config.yaml
n_layer: 11
d_model: 256
vocab_size: 573
activation: "gelu"
norm_place: "pre"
norm_eps: 1e-05
parallel_block: true
init_std_up: 0.0312
optimizer: "muon"
lr_head: 0.00498
warmup_steps: 200
seq_len: 1024
doc_mask: true
MLP neurons of a small language model. Each row is named by its layer, matrix (up: input weights) and neuron, and shows model dimensions 0-255. Each number is 128 + 24 x the weight over its row's rms, rounded and kept within 0 to 255. Numbers have three digits each.
After each neuron's rows, "fires in" lists the words (lower case) most often at its 100 highest values on Wikipedia text that the model never trained on. A number after a token or word is its count.

L6.up14:118088170134127123125146116119117149133140167131121142131089123101121141128165126070151138124106081129133123129143114144094106124135116125129095156079105096120103132126077131096132123148172123128119134132116185127141091143135163153158135128100118127125062100154112159104124112134135119124101107107131146140201170097150113090145094163097162140090143145160156133189134120158130129123121117094142093140102170144142148096148142097154129114127144154144103125159141129124122142103142123102100161127146153101127125120125115118154108134145125134112149087130187168147152151117082155116138126105158148114145125103119112134113119138102101167150139114127110128157152114113073198074151143151124165107109128103117177087128129140128080156159127139128109126150113154112139155095108073
fires in: "of" 22, "death" 11, "medal" 9, "debut" 6, "type" 6

L2.up882:186136122108193124173117136134118158103147140107136160105152122074161133118130094142124132082112062120094146108133081166117172160108055126143124141162109171165115106106117108145151136140134137146156187126116156089107177074132147118145131127100126121097122124118121119136115120135113076097111124160112153111141114121153134096118107130143138085115128125128143127135141115087125127125128075096144123128137170150146104150132123136166134121155134105122127159144134095133137110145154129150088130109132121138144159106144108071139096106123121088114145160145166154120125149175146084109123115140138146142158146101112129108129098138157123122138139107121131133133136112138131101107135177095099150143162161143164099159156088113126104106076094128173151133140116162137122114116098164
fires in: "later" 19, "living" 9, "last" 9, "various" 8, "largest" 8

L2.up1249:109181138188105117130122136123110153133131133146141158110143118148108103121138163120116117080110165086093120120084115135121148132212123147133115119123141141076091113129156124065158151108152147137117105099140105098156130131148163105131079158159130159107150115100186092151155160134100116156132182130119118130118137173105134135166130112124117125128110124175136100138127164112150159145132118120093154119104122138141088146071106126091123138146158128141123140126109183144117145164117126140139103108147130081081116114101128115069137114137129120108100145105120100152134093124112173135165143176130076110151142120100118181131143155119111118153098142118125106135180134137092108119163149147144122133125156165142113146124116156151115109129156128129157100135120103119114123097104129
fires in: "october" 16, "schroeder" 13, "oil" 9, "connell" 6, "silliman" 4, "africell" 4

L2.up1294:085136121130141146121121084149126152137126123164189128133087147066174126138117121159122109109077112129095131130137111110124094101121107114072146103104133120125189147162092143123136137113193136133131159128110090112143165097177104136144145119077112108143060110126165164126156112126097159105172104094110131103153130149111145140100104128160151133163115115140115145133142112132143161132127129150137124181126123094118102159136131188110138157136128163154097089147139143151085136117123124119107146100128127088155104144138107104122158146148180151141153118153129140134151133112138095102104102138124122133105109159115105140123105144136106118173117131168144145127152110123150129093119121123104116139111131119164133101190117113141092138125167096119181130135159150096102146146097138
fires in: "born" 15, "building" 10, "body" 9, "however" 9, "band" 8, "built" 7

L2.up968:123100126121074154124156151087107164090108161152086058139146145098158096185087171124151124110131103138152159154135159118158146129134149138135109137139156153099147119116141130125131107131147147115078124149132117170131105138116121126121132137118133117112114136137148126088144092115070125164129129095120122116150156141130120126132110157117100169114150089121171127062131100115123164138161149104165108086128117089189099084179092115146161154126122153146120097112064122136106106140136090133153139155152117132147103141135083108162148140144131147126129130143097162155123123070101128137153176142109101121088113159109090142108114132141125116165125155134104103167124093099117122128156119163157131129117148115134142142143159107152145157165105114125112135130111149132134108113106146
fires in: "part" 18, "party" 16, "participated" 7, "starting" 6, "greek" 5, "start" 4

L2.up992:134148100120109131155147126110088141157126168136118187149121163097126099127111116129138111166099119121142099116172112133167127111120144131152111074091117114183132131118132156134070110160152181078189102152123137108106109120175104128128132169153156098128135105126109107138119152156184140122157137109166119081176116175094164100120155121124073144137110121126105113134115118124127172134110137111107144087109147126168127112170112164159134138136117142111116110123094123116120149113110132124124148139107111096153117127076117139108078131173120163172079103136109102123122142129164144096139120094090144151130163118129114152138092124103125136152133152125137126090124147098136137154160117114117138110119116173143146099109156116133146117109150098138150131143100131190126093152114105
fires in: "when" 26, "games" 17, "won" 10, "chen" 7, "going" 4, "son" 4

L2.up52:135174114156146161132135137117127123156137159135138132113144160096136128118134197143125125094122104087129116119153105097130087138120148064120096127119109111140099166120138138135124118127093131146147152117107091146109136113143110100132093132112132126167087147083132140112146147124162123142091147156186184106142124129136112169164176129101099118135138169137140160146102138154154133077118145097116139103122136150114142135131148133174103165100089099116152117133091105124113084133137110114115135120136116128134161158118080112125145138151109144136097138152140147125112155077164096106155094091124164118109160110106146079166114134155158099103107095127130193113138119165119111172166158144114143165121173132132115110152127108128148150099146113088136108128094134150112132106074159
fires in: "september" 18, "game" 15, "qualifying" 6, "peperomia" 5, "pakistan" 4, "qualified" 4

L8.up16:104118158128131159085129134131113102138117101130145079174113131136131125132138123160101138131153119176149149141125166129158115094134109165156150121141108109145117121129129121108125139112158110158172106157132162100148079172140102141089176092133088113159112126166140137106152095149118150102132119128180089132119063108140107136117141132168159116082151134117138126150106136132141148165143107094088118108132154158114176141103167072127118118148104145115073105118137092117114110115094119136080129125122096089174128106165113134142100103166120132166169159101120137108076163147078163165127146093136135191113135125154118111156131145124119147138105144122121136138135118155119115139125138117082094153158124138102102147095150121139147102130094115145130155140114171097114121118135147
fires in: "original" 20, "known" 11, "there" 6, "originally" 5, "arkansas" 4, "korean" 4

L2.up745:088144124097149111147122116133135088149145143153122160135176133109141123118109123112166120074110116113115156139161100131164111131122134102123132084138160124141128155129119099126126121083110148119125103135101124106105103117076111104111131135139109138109149131136123126142155150166158096122122122136105096187180143160121169131104086125135150069137136128128172096143167100158166105164168175139132144118105123166143133110129142150169138146104142102117099157118143131126105159069099082100124087106154155172147140084145135112126124116107111102121088160118121141131111136137127100115122132103144110088152130140154152110164146152157114115170100153103136136138142114110086119138159144153164156087165110116095146150127134111140124124167086054127075132148140128098160105107137138
fires in: "released" 18, "brown" 11, "well" 10, "york" 8, "least" 7, "stamps" 4

L2.up1303:129160174142163149173138126112099168159139171133112121153129120104138182115177102109115137098110146116133110113085123093133112129162111121121144160138096168132137088123127104108115098121142099121106084172129101086109133129104155118137171099090136148126121122128088156120112140077101139154096136165123100136131124129163153103105116151130112133145107129105102170135140107108123146133119135136173133123154111108146122118117093153109095103156128137130115107140128130112114134115172181170145116147183134144151130164138076136131079087156132161141113118139086150087103108132136120182120168142135125130113166103124094133158144137146073153135149145157127116173104138120147138136153113115103127120108126142166039133134160120081125143126138097098129115138140150141179108128139120
fires in: "its" 41, "this" 17, "island" 9, "is" 4

L2.up1451:136134111159152092140103123109100126143136156121119109108115144101143129135111133119125136139132157110160167102108148137145087134122185138132154161138161130145169106098126132125103155158111140110134076095187116174148159134126106156097143104125099153144109118170104102170133105175140126110105137145131147075088178105120113140121127126104115147137093139147128112105163128147090133123103113131139126122112139127091107109102157122117150099127080125142152102156117097114094137127111159140122115121089161114126148143154123119178135107133124129121121114125129152079134122109187138142119093171155171170140096136111131119080129112105152088126165106140119122129112158149148140076128069134142108103146093123114138118117151144161165133132158145110128081136177090096131206095140153
fires in: "two" 35, "technology" 7, "techniques" 6, "declared" 5

L2.up1192:090167113100122145135145117135133133147136160101097126121150111096121118125121143163148141134153138119145132173137107131122136123101122139144117148106135094173143146123183132133117120146130143102099135127148150147134071164113099159078110157137115120143143067175065094098099134114136197166095138091116111144168155132127120106124141108150180124133101097160113132137119121084142144135079159129121155109140104121091099130193103159130131146123093136145138102154103105144116121147091163103130107096120148153145131146112142110112133112140132118151108152130151157096125150154117118120137113080133109134112115109121112170121113176117170123123148099147122161093100154155067134103135127131119135126148101116125077161153100116091100145125134091138085116191179124138153120128126131
fires in: "university" 35, "west" 16, "next" 5, "text" 4

L2.up866:161150130137129127149152130129100175158096150165117121112176130108129130142155153138138109130112143118133131145075148141132105132140111097138114144125115107128092123146109133110101161120123145131116137143086135139108102113134125152098102088065136077150140200114128133098084173118157160141076115115102143113129179140067139145110127168113136114161151115137077099110098123145155119133118102129154118125081167108137167150121127144109111158110165144141137119145100128152124108112107114153120140112110107086131118116129175169158105112115118128120136100132178121158137083165206124146123142169128108156121149101118140087086120134155112138105153136132154145128132119132114110156175174175128135132156143116105152109133134116152130079089128135110163128160082122111098129112132156
fires in: "united" 45, "technology" 7, "techniques" 5, "tech" 4, "aus" 4, "center" 4

L8.up933:074091126109146116123097118089118109128119095071122123106130113134110110112100118086146119143123161120108110186159137117122146117142138117122113097128095106103155090129139124157108150078135081146150083099173136099113097118149124151082114151134121200130170152133164060124119137103097118094153119119108099113158151115130130116138122111150129156136146161149133106114096161123156167167130154134139103140141156141155100113132142177164166139161145167136147134113141135122150142126134118109123163098108171118114103110150121110122133114155109199108114156149133129125129131151123153145146116102171163154110125132146148145144122128122098116115092123127142111096147095144160134120181130121088142161111098122161091093101162109104126165137123118178163104141117128152105128090138158
fires in: "s" 46, "syrian" 4

L2.up1479:139146122170176132139124100122122112081125115167104126106155109123090121087103150139120126101112106114175136096142121166180136133145174168112135117128091142177123125157172130160109100149116109152122159087154121157157125128132119104127130143137139102097127142113142155168204103148110121108182137117118159133179100096126119112095146151089120122121106112127161066114147099136136101141124143140148125132118158143126114117073084109101092124141137102114146137163121118119134141110118130136103120122129135123154117138155156135132118102150102162099148120096098135134142153101166121079141114137111135130110121146135123097094155134122144101108117103122116204132183108139135115069138137152130134108163132144166088126120124140155079132141141120165142111085159111179106145131137090
fires in: "de" 24, "death" 11, "development" 7, "nearly" 6, "developed" 5

L2.up760:078151164150138119184129145155106162129137137122137140106112115108151138154113105124105117108142143142110141097145123110126125140150092145085144130167144145153133142113128087143103109146109099102142095110159109108140137124138111148152130129137127123156110077126111145139083128126146158117114149149145092134133144155128122131108100099151166073105121117127154173105138075128152144130148136187101124103145134117118111123130091138164136091165085085145073156103079130096152122124163100132168160183116178127107181138145147132125128114123187168144101138106087114076122132135098123132143150123109169122091072137112133109152096166092122141168111116143126117152131133114146139116124167142103098135116170144119129119147115114083133152120145102079091155122146150105169129145124123
fires in: "been" 36, "its" 32, "those" 9, "being" 8

L7.up1026:154111130144099092155145119121130112131108145092069143155099147116098083100131073123117134158136146102118094152113175123099155121133109157142159094126101112103121137142130066126110074132158168127155124131124158110133104120139098110116123125147111177128147143155148140193144160121109141112139117128108129122123158115143123134134141144097138099118168106126133124131096127146145177108152107118117118091106158185102145145151157132108130130133165130128106127115148111117085132135142117097130122083126119133167162121122153107070145131136166131117137127135131128135156123147156120086110157085161112172135168113109133082099140140091147112139194124169135085147132123083134164119157174175130083113079118141113132119128117112111110129108117129086114145127144150137160177120077120
fires in: "was" 26, "been" 19, "is" 14, "also" 5, "were" 4

L2.up1365:123103133148129137101123147153125088129152149145152157117114129134136185132106140122173121143128076118120122106120111107152141101140141117124097119136124147123127117183135123094117143176109163114096134145107133119100111111124107115175093120089186123137114134129151128157165084107083161087098119123127163155161122127123148118138148120200097164127108103133123116159182110139130095112120135115147150101118159138104110122148108131174119130109109106118145139099096135121066092153143129107125099174109102112161141128169144122073103108132076162157122100146129125179131126107155108137154141119096096164161121147146108106119131208137098096103141126118131181145120153127087080148172119132108136146139148131143094130138136112116145141133147132136081141113176131124148127118142135
fires in: "this" 32, "his" 19, "recording" 5, "die" 4

L7.up934:136086114129152095119145138115124123145122134110133112101149156109101173169123131163158102144162119102103125155150089144109161124140139147149117108128146083122117148124131128128128146131128146130143134099164157182162126178121108119108110086163094120120092109144080191119125155122109089125137092089074166056124150125136113116127098141138117120116156110083136157095135083091114113128118091098135136154155142148101139138107143139165150098139130123113147099153117159120114098162092083094159141111109132124103113106151137132115142097151110129109099184114135085100115103148111124140121113113153139122089129157107140151126115167129131158137116134196137117122167126126117095131116077159141128134177174144103131107150095162101152103150129106174158141145123119136143156100115138
fires in: "university" 25, "company" 10, "church" 9, "party" 9, "and" 6

L2.up79:141129086125092102136132095174126120136126099122111138146121086138192140165116124126167135146101092118116110153150129171172141137117125125185131093141148139123146130160109132140138094137115110087140125105127162133114106150132133143135160145152134106116139127140154115079115099111101116151186107128168122096136064100152119125099180145144136150140114129103152108172145145123087147111118128129101094147106134117159129134156144159153135185115117129130145129142128161109117144149084175158112086142093088114134141140120133133096088128129133175097105150167132105143088140112129150089108146120072123136169150142089116149110108191128093110129130104124127148111107147091125120106166143116051137129116109102148134185083091124118134110108118132122128138116123105149125154129132118
fires in: "original" 22, "government" 7, "originally" 6, "good" 6, "restaurant" 6, "goals" 6

L2.up872:131177117133163148135152182120138120123109121127138095138129105126161125144108144128110127160134115093122102121092114139098094094148156125102071136135135086150125130144113140101145080128155108128128182141120156095167142077128113114117137086110124137166145124120122074109124152119063125162144105121142162106122085115099150103129143127132132113145127133098131126078149150166159158099133143125136155104076134136114129120122112138138181116147110109140158146139146143137091127136122118156131120185127170101086077121105165086152138129131112134126138104133102132144151129082115133139096130164120150131154110137135146124125120144117093141183115096162134172198100130126147174175102157083150102125111161131089122133161141134136109141150118174142108154100158134101157123150151122
fires in: "january" 31, "television" 12, "tele" 5, "south" 5, "telemundo" 4